{
  "num_hidden_layers": 21,
  "hidden_size": 384,
  "num_attention_heads": 12,
  "num_key_value_heads": 12,
  "head_dim": 32,
  "intermediate_size": 1024,
  "vocab_size": 8192,
  "hidden_act": "swiglu",
  "norm": "rmsnorm",
  "norm_place": "pre",
  "norm_eps": 1e-05,
  "positions": "rope",
  "rope_theta": 10000.0,
  "rope_fraction": 1.0,
  "qk_norm": false,
  "attn_scale": 0.177,
  "bias": "all",
  "tie_word_embeddings": false,
  "parallel_block": false,
  "init": "uniform",
  "init_std_qkv": 0.0259,
  "init_std_o": 0.00399,
  "init_std_up": 0.0259,
  "init_std_down": 0.00399,
  "optimizer": "ademamix",
  "learning_rate": 0.000239,
  "beta1": 0.9,
  "weight_decay": 0.63,
  "lr_head": 0.00474,
  "max_grad_norm": 1.0,
  "warmup_steps": 224,
  "schedule": "wsd",
  "decay_fraction": 0.868,
  "decay_shape": "linear",
  "final_lr_fraction": 0.02,
  "batch_tokens": [32768, 65536, 98304],
  "max_seq_len": 512,
  "doc_mask": true,
  "z_loss": 1e-05,
  "train_tokens": 676200000,
  "max_steps": 10322,
  "dataset": "wikipedia_en"
}
MLP neurons of a small language model. Each row is named by its layer, matrix (gate and up: input weights; down: output weights) and neuron, and shows model dimensions 112-239. Each number is 500 + 40 x the weight over its row's rms, rounded and kept within 0 to 999. Numbers have three digits each. A neuron's up and down rows have the sign that makes its largest values positive.
Before each neuron's rows, "fires in" lists the words (lower case) most often at its 100 highest values on Wikipedia text that the model never trained on.

fires in: "before", "after", "d"
L6.gate1017:509436536442492536489481503489445520458523521547468502468520442511566467475541503420546425468547493520468510483480508542425533483455465401468482525495508512489520545498466474502457494454482478579419498526469520574526498517522513547531519502492515487404493508488480472560510530467545545453449553427526454467546539508441542502392485468529522489499543498442493462516512438510574538533478
L6.up1017:555493532434448431511486483445552509548541463507531494497504479538421567484510419518513456488548476528496524528469567553480539452583504437499546503564556465546422587422490459552484483538518517580492556412429522422498512422529497458453476525523452496443498491483445435511501498449413557521555435489541520528483441518534594487568528507523539537572492539518566485500522486445490489435540
L6.down1017:538513501474585526537562541546530499475566454536502458436552541502550484442459557381490507504451527537495527492498512511456487432505434469441476493469578481444506478464521521526478514516497528496484465531478464513489502513559554520519500471476559549555466545504574497567403503519529456417481572441497451493560521502475446550498451544418522517464508481509447496484559468423460536491519

fires in: "before", "while", "senior", "aircraft"
L2.gate791:534420499456543568518539520467453557490539470543521539452570453506516484463492480504466542460533528457429492492434517434511430495489554532529539504530536515531550516502526407517487441469423527517481493605446521534454470539547533435539513551493478496522496477509479445488458478461442515504526509484535520522466525568540512455401467461525482485514476491496475409523472520497518502510467
L2.up791:493525437510572519508407574455501461500468489495540481539545427417444518471535476519464459507597475470465548490469517397596429461556542465545528487554443440531479500458435513552455468520490462560474507551542461534529499544497465439520513522516441478503503515536506497519536498482495559537549546375517458517492509461531443507522490544508546467530404468509512518521458523540544472505484
L2.down791:488530469497511541429509494470443549495444502471544518516520447574495496515480481492578482454483493488460428502465484518421551481610506482483538479499496462458494407569539521581453438479391520490488514506510490492508514459521419442527484433520448519491518508467493539495505493509481520485509461468506519480451530491545489471497497484418460540510536527513561444453514492431517409475591

fires in: "won", "december", "nominated", "off", "just"
L2.gate163:486514490569473572551469499450500411572525497619491478492517523469480460578509538520482410517426493522497490490481452452491515458476549469468435492506508500469577531433487505423573541446547452505517488455543553458426479510484497508502586455436471515547514473505502447487485529504484516480476492485539479547499429547503513521415492484510504525445476446506482529569480440532511539512492
L2.up163:499493434540503470495505538435453491463495533410487537531498489488456522528484507553567518478558520504478452501476524582502444504508513465509486596579501502493519509500487449506498517543476498532492475465510418481497489550443549458500514433548510412515527481498514511483492492461438472519511533451525501464502571527555464485525486532521501478516461462475438480485459578459539494488539
L2.down163:591467520512446527454535507492393542495443509474509533526495503567400467435450504475431531568496419478519499486481506567460440549568442507523492546576449519436478590534542490486490478485496484465512541431455523535502487483498566522484440565379544499492546496512445534529434430521519501533452506477482516523518500559463480533435479531546455520539486501529498505428505456588439488505541

fires in: "about", "godbille", "god", "goddard", "broderip", "elder"
L2.gate223:415431548480447552456493497460448561549487481565501520563539515484458469506429537440506504472496484448521468552516435494543486457542570516436544475459544489525524527554532530576485457464457432535576530546559467532593518473539521576543543484532494508513474507552436406466527505469540405551496498516521520528512505533498508478541428601446513553483523544555555544497514550549537532512492
L2.up223:472454553498527500427468478488463483467575495471443481445504485449495484456420550512479549386508515513516427480384595521490494472558492449569456470505471446512563554459497398540517542554388532437551468528521490492514521485476475426510501502527529466493540464536557445432564469449489506508505486426500456583498621507490517476526552518502479480502520494438532597480494494518473503498453
L2.down223:515461512540572481502486480500496487497512551518450532523544432499495484521546468443537529394548479505466509470551535501474526448501456421510457574495468487477469459531501460477551493498480492534458496505503472452542491501435457520486514536455488512504511457475466406566518505466477556504503496479552476453480501529474490503554560443546479413485498501560486530512464483500485598529496

fires in: "life", "track", "footballer", "suburb", "subspecies"
L2.gate85:481499468462499486501513462467501571486478511526514507452521524499524569453526596526481512439491495540469494435490462496476548533524499541396457531569468489521475482511467457531496460466515494470474554475533487555456540452457469508501518549468502492509525535443519547473501452449475523558548435464571466561470569479509465487504542511547546531482523597490531429535444407532505500482473
L2.up85:465531496445444516513475421500492486587421497517588502487472513494472498518476488481470470468485535562465490563482476445577517527521518434522455569494511510478530427499469515551544519585449504496528508524615499504453578548540532509470495462510505473465501468585512497473496532560566466511470445542481528536474492533553529491479481454468517516542546527594493425511472516451472539535475
L2.down85:506501494509485522521438455545460460455518536571476571544476433564528544474465485443501474523498427549416527462494490471534510455462499481480524535490475527520424479524471484495434514497555458486506520505492516537422519499487463502427484532447467491481508435524510461483501508503478487492534537489507458491430539474450568522512511458548526528465508554427490524510562403458477504440431

fires in: "as", "was", "too", "very"
L11.gate95:466485453523456489564566483486479515528507507545545464494489516542466516457503497494552486449498509515496497506522520485489440491471473532573539465524474450504570482500515473505443499510555490494532472499530550557541476432469588506517477486507424558565445483559599536545505490469477507481472504499515453469507490476508510519495460493500535502511542507503380582516452520527519480508422
L11.up95:463551565498536579551560513481498452553548481470592474525447565487532504509528472486477455553450548514460568430469555461454529490561510518430492534515492564501538578565503476474466456481457514426487555516528490545451529479537502510553554542538546529474582518483492483451401494523496523524469488558518454480461478489558543527506451507503500564478477525452478548459476479454523542511537
L11.down95:506548441428519501522548457498464522582521499569566497418493515539470414477485490587506501452509576512456523539524552444488498483475503492504484465523524447429560553504497475466493554557560510549496507463491568485527481426428587535500473499508503487480454538444523518484457463494470505471455479519455496561489519443520534495452499591477560500539492500523465636509496545394469530485465

fires in: "in", "of", "for", "ferencváros", "upon"
L18.gate463:482479502472470471571531479434518547474509418467537442498485449532523500527404532489614416468494527421469462522509491567521487490531481472514542523506545510509472505483554462454437530436506484546485507494538478530518378530517541433435460517519479507434480535485491514492554508506496559531561601472510500543515444564447485514439522450504501610511435459505580466521437505456511484507502
L18.up463:511518475521506471579421506440550484570495549473432588451497574523551531514419497424504467500513519539426469553534578462454539515518519456457473415476471474429541477507468488431482606520506561462521476518522488535466526416520486507523481517511478461474503539488502499415544436478476459530480488537495484464489521492491472434481523507494512518406577566460468479467561426518447520454465
L18.down463:516523548424486434517480595532524559507410480482424457513459436531476458552496470533527487478568534475515516490443530483442512453596436474463498466553497488502483438532518538605486521502519497472507505504491506496462587525465543476601515449505431511514575542509478556466436461470545473577524519519465486414486483481499501552523471481530480497496521520492496473449489545535573479476443

fires in: "american", "league", "college", "player", "leadbeater", "eidelman"
L2.gate643:511494446468525419511574485500417515447536485485522490563426506510481559464466578476503521398510543473486554519547485481514488456478476467437448495455516534525489475552398541392555499469541526483559467513546488439536504498501471459529489464524489477535493464536502441445503546474515504542504499525543453534485553541500543477594443501548462537548481494432539474504586519486477460507508
L2.up643:505448478506546424565586508481421460408521496481522473453432498480471531543412492410532440449506478513481587509502536469557531441520506466512478455521541526587489451546483529477573658477500469514451517483490504551473436468445369460444457439493499501447486526452542526442469536516526564429503427493471420520481497557495504470544469456509531468553477469500530486527507471494548433498522
L2.down643:467496517507521559502440475521508494501511441452482529534438509532493520531474477527471525515513529533480549397556495529461459429558436505497431466441499487448528524502419553466570472523483530536426541488459468529556467512480450496510412518535520462510500517510500546554517503458481519581609472520451466503491450444516495490471477484551447502506587538543498506471501501528535374500488

fires in: "on", "scored", "taken", "chapel", "only", "made"
L2.gate432:507465547488493507553470555528638483524530409496457439496479498461459554462448473421480517521569450484539509493460559474487551495503506537519480555423471567501517515473391476528427491537469493436508494469522496526500447489520510500524513457511465548508518405521459524500523445487450496443508631543492526531509476503507596466451425486466527524512520533536478472547524510482474504456480
L2.up432:542503500529411530588466528529495433507485509553454530512547528519476527412518542430442525513541549589528516479516565457409504477433429564478532497500461467499509518421457492529425514561509465505528475612462496479503459461596476526495515461532521517501588549511553470467531560530517511461483504519477508448466520550535517452499480534441487470514481522468461540578473451483467532544465
L2.down432:487483469557473558475495558437505424505546486439504508504489421506546523479438469511383362497469514512447471456500494522470483481499502453443490502516523529419460513548495553493495555486442537497517482476526448535526489580395531499549527455515532487488538492452514467505461489494443487489585481457506548506440501418502554526475528465499568449518482538523527458393487521520494475443514

fires in: "not", "of", "continued", "never", "t", "to"
L11.gate928:587556491474524528522510447470535535415498485497501498494501513508499459478548461541489561512540551470444522559551467481444476503524525448566576529478479510486469455555423429530456529504554497515497492498505493536536428537467561542534506502584505541527488496485510518490471493527444574516520540409435483543480460533516432487484529497485474503555565560552526509465519555484493540565522
L11.up928:493610484506510474433517523495589528501531512544567487498489550437498532496499524478525492567494473471485547489527479520493542440522506499446505521565469467545507517450463638462510477496489485477490499512490480447564450468531482459587475455442587496457494466453503581548530504490544447503493535500553508578485547483499472515490508542492528502507516509444431538521484441500523530530600
L11.down928:524388537542565437484479521446500497577497532429513455477495509506538527496548509545532504425455529486495535492479474513455476462554522512515491501427507464523520536423566564564510506482525474553505516504485482506475574470435471481442523460542356450520459543567520455482511475484590514462426470488463528522494450501471523479438483502532465478419534443536535488450503509524486426466499

fires in: "about", "around", "born", "approximately", "now"
L6.gate673:567451417582497519462516491514542432525513564532452543539427532459486542468513489484476487469463548504491491482486515453515503545428541483512552513524462491437483464595570438421522534477533506519469537516517505513529474436433501477539531472528435440427490498482468494510482573475523511479517478521510497404511557520466520498465496444585527424443488516486549471602497530536463490624400
L6.up673:465528512500501509504476491600500542546551524528453492493473470543521489529462532503547454432378504469483482509533534538475551449424470538467524445491457452511481520514480571541507521591495494445546463460467461449427469539458532490547512512483510451478529467515492462591531507551469526487468500457504401498546549535472461525529447537456491508537422498492522498517495496417452525567480
L6.down673:550438508507490488485489534521513469496539549521445496565495490408477505479520531462512577455491436504479516499473511473528489483512485520517574568560504513505474483482489447482542513365564469513487544583530567622474524439450534421527499444488530486540615516518458562531487520537507458506498473470522540479456486462475570537540549450479602531461531528494498527454473495561478447529492

fires in: "was", "not"
L17.gate331:496554481546414511504547529523470469486496516422516545527498515457492565437563524516459495470523553451501450556515465432514421503479474476519508490583540521479540508574491461488555507504535518516519442597448502473568481461483570441547507542449535528468441505597534453523549533575507479409531507482472487472507477495562493533525531487553478537450548477511484525475495533422511468536454
L17.up331:536508466459479480519572473516522503501512462492490502538556484434566488511484431567480499558491472428518536499600481540440466446506562521416491467506489450533530476468588559435502482529503506540507503477455572451438488585484540497553498499489491493498508463465499580468479564507546498521484528467483531436523509523520476458536499527511511505567434548452419558496526511496580578434420
L17.down331:508656476527410559518519463452563470501494503495477532517476583563470477495460480499505472517501573501496442552577480506542499616527481492541524467531495448435473552514560474411472508527532523539487507499448526452455423500435545526480485491500471480580512507468538487423524508493503532500484485470452546488486473558518566532576486506464410458515536469526486490520488556492480518463472

fires in: "with", "of", "to", "by", "from", "matadors"
L11.gate201:490467423473522448468494569505442540459441424445523498486512501501476498573420502562585497497453460506399509427511526461480517486453526497505498508485493451515453529495502498556486448483583497525450520479526539430498489523577512534534515500530521566439472520517495524505475504434441573492480568510513490536490486457473491529521511539509456536502470538505489472445487574483490479536470
L11.up201:494569517468455453532485555487525513545513485526518504509504567507448518554508569527494496446491474497509501528536459514578504475545547448480516491531486497538454536542467598516433477510509487507488477519513479449520501517433448504501452523506477500456475391488511547459518502501484555539482450545548471450509551604504445535509506528485404518489535510533450502453550490473513511432505
L11.down201:500493467470402492502457511437498500472513498586574418483474563471557479546542538578582492483502512571475497461487552462501537483511441488463491500560465511498488578550539519567497598470489520535493504440549513375454415503434449524461513503448540481489476508447542524547443543446528510448549510556468458609482448567503474453571458492469468452456472468440502499566570532460436477507513

fires in: "most", "some", "like", "example", "billboard"
L2.gate524:480527623510543510507487614424450487472504478527532530505463527480491480509488475535488498517524501450550538480517492460455488515545503566597486532535524603487528480493553553527470552432547515540522496482605482503543549459561540436496446521543420517584558522499525533471459455494509509470495485497470514525539537534500463450432472380461541553409512505467479597519560498528496513574530
L2.up524:521449472542532484533552547531411527476524502462548507512495456542464481469487522459483487491489477526559526451585475555414515480456505502450554515513493471493517477507525540490525530519492510486534434474477417490527526518454490504548481475556448540462579571513451557390471527442556516587528455487527524466436465516498527561538505511553551530504540488564506577485439537574520533532553
L2.down524:543433509529480455554477453523455407498480454518396478417532483449449496464547481540524605515494489456487520489488511509480466449437543527496408495551550492500512483509495503483496448550572533455461481434533476547540490460481483516479445460608447485538533461552525534462479509523520549479567554443448512424491516548478599448532487536514506563491522540541488464450469505528464561426502

fires in: "in", "to", "on", "from", "of", "the"
L16.gate838:523568471568488428483505439511511573499450454518527576507519526546436560515510496492553434480514460598485557550577345444511511419525446510516551514507534569485512566446544494483463455491477486467567525541470534548493491534513436470508559510481492549502498474509491431506552528544514509474514465491539520559482501535604546518438527483531502530497505452466484416523577497509491518479490
L16.up838:461550418504524495369497462467494523541497496518522555498508496552493596534542487489496519521518560470525462548540409461475493476538492568462515555500490531530486521506495481514511524489405505446547550500507566561522492477504505504487456529492498517494546427548505471549479505565495477472492489498572454507502532534459482499468474441474484448497527559515499556470445550485415500518458
L16.down838:499476525543461508445457450497488527504491511526424547455489445480527451520532491547491467563479493495542462508515494482483524475469474468447506591402448501457526539526491506503584476471527527527509476472529522543538486430426538566459504530503528480493558514511594511558570491563560438457499460449480501454584430555505458516448498452461592513486487548470529527452509486499490500532508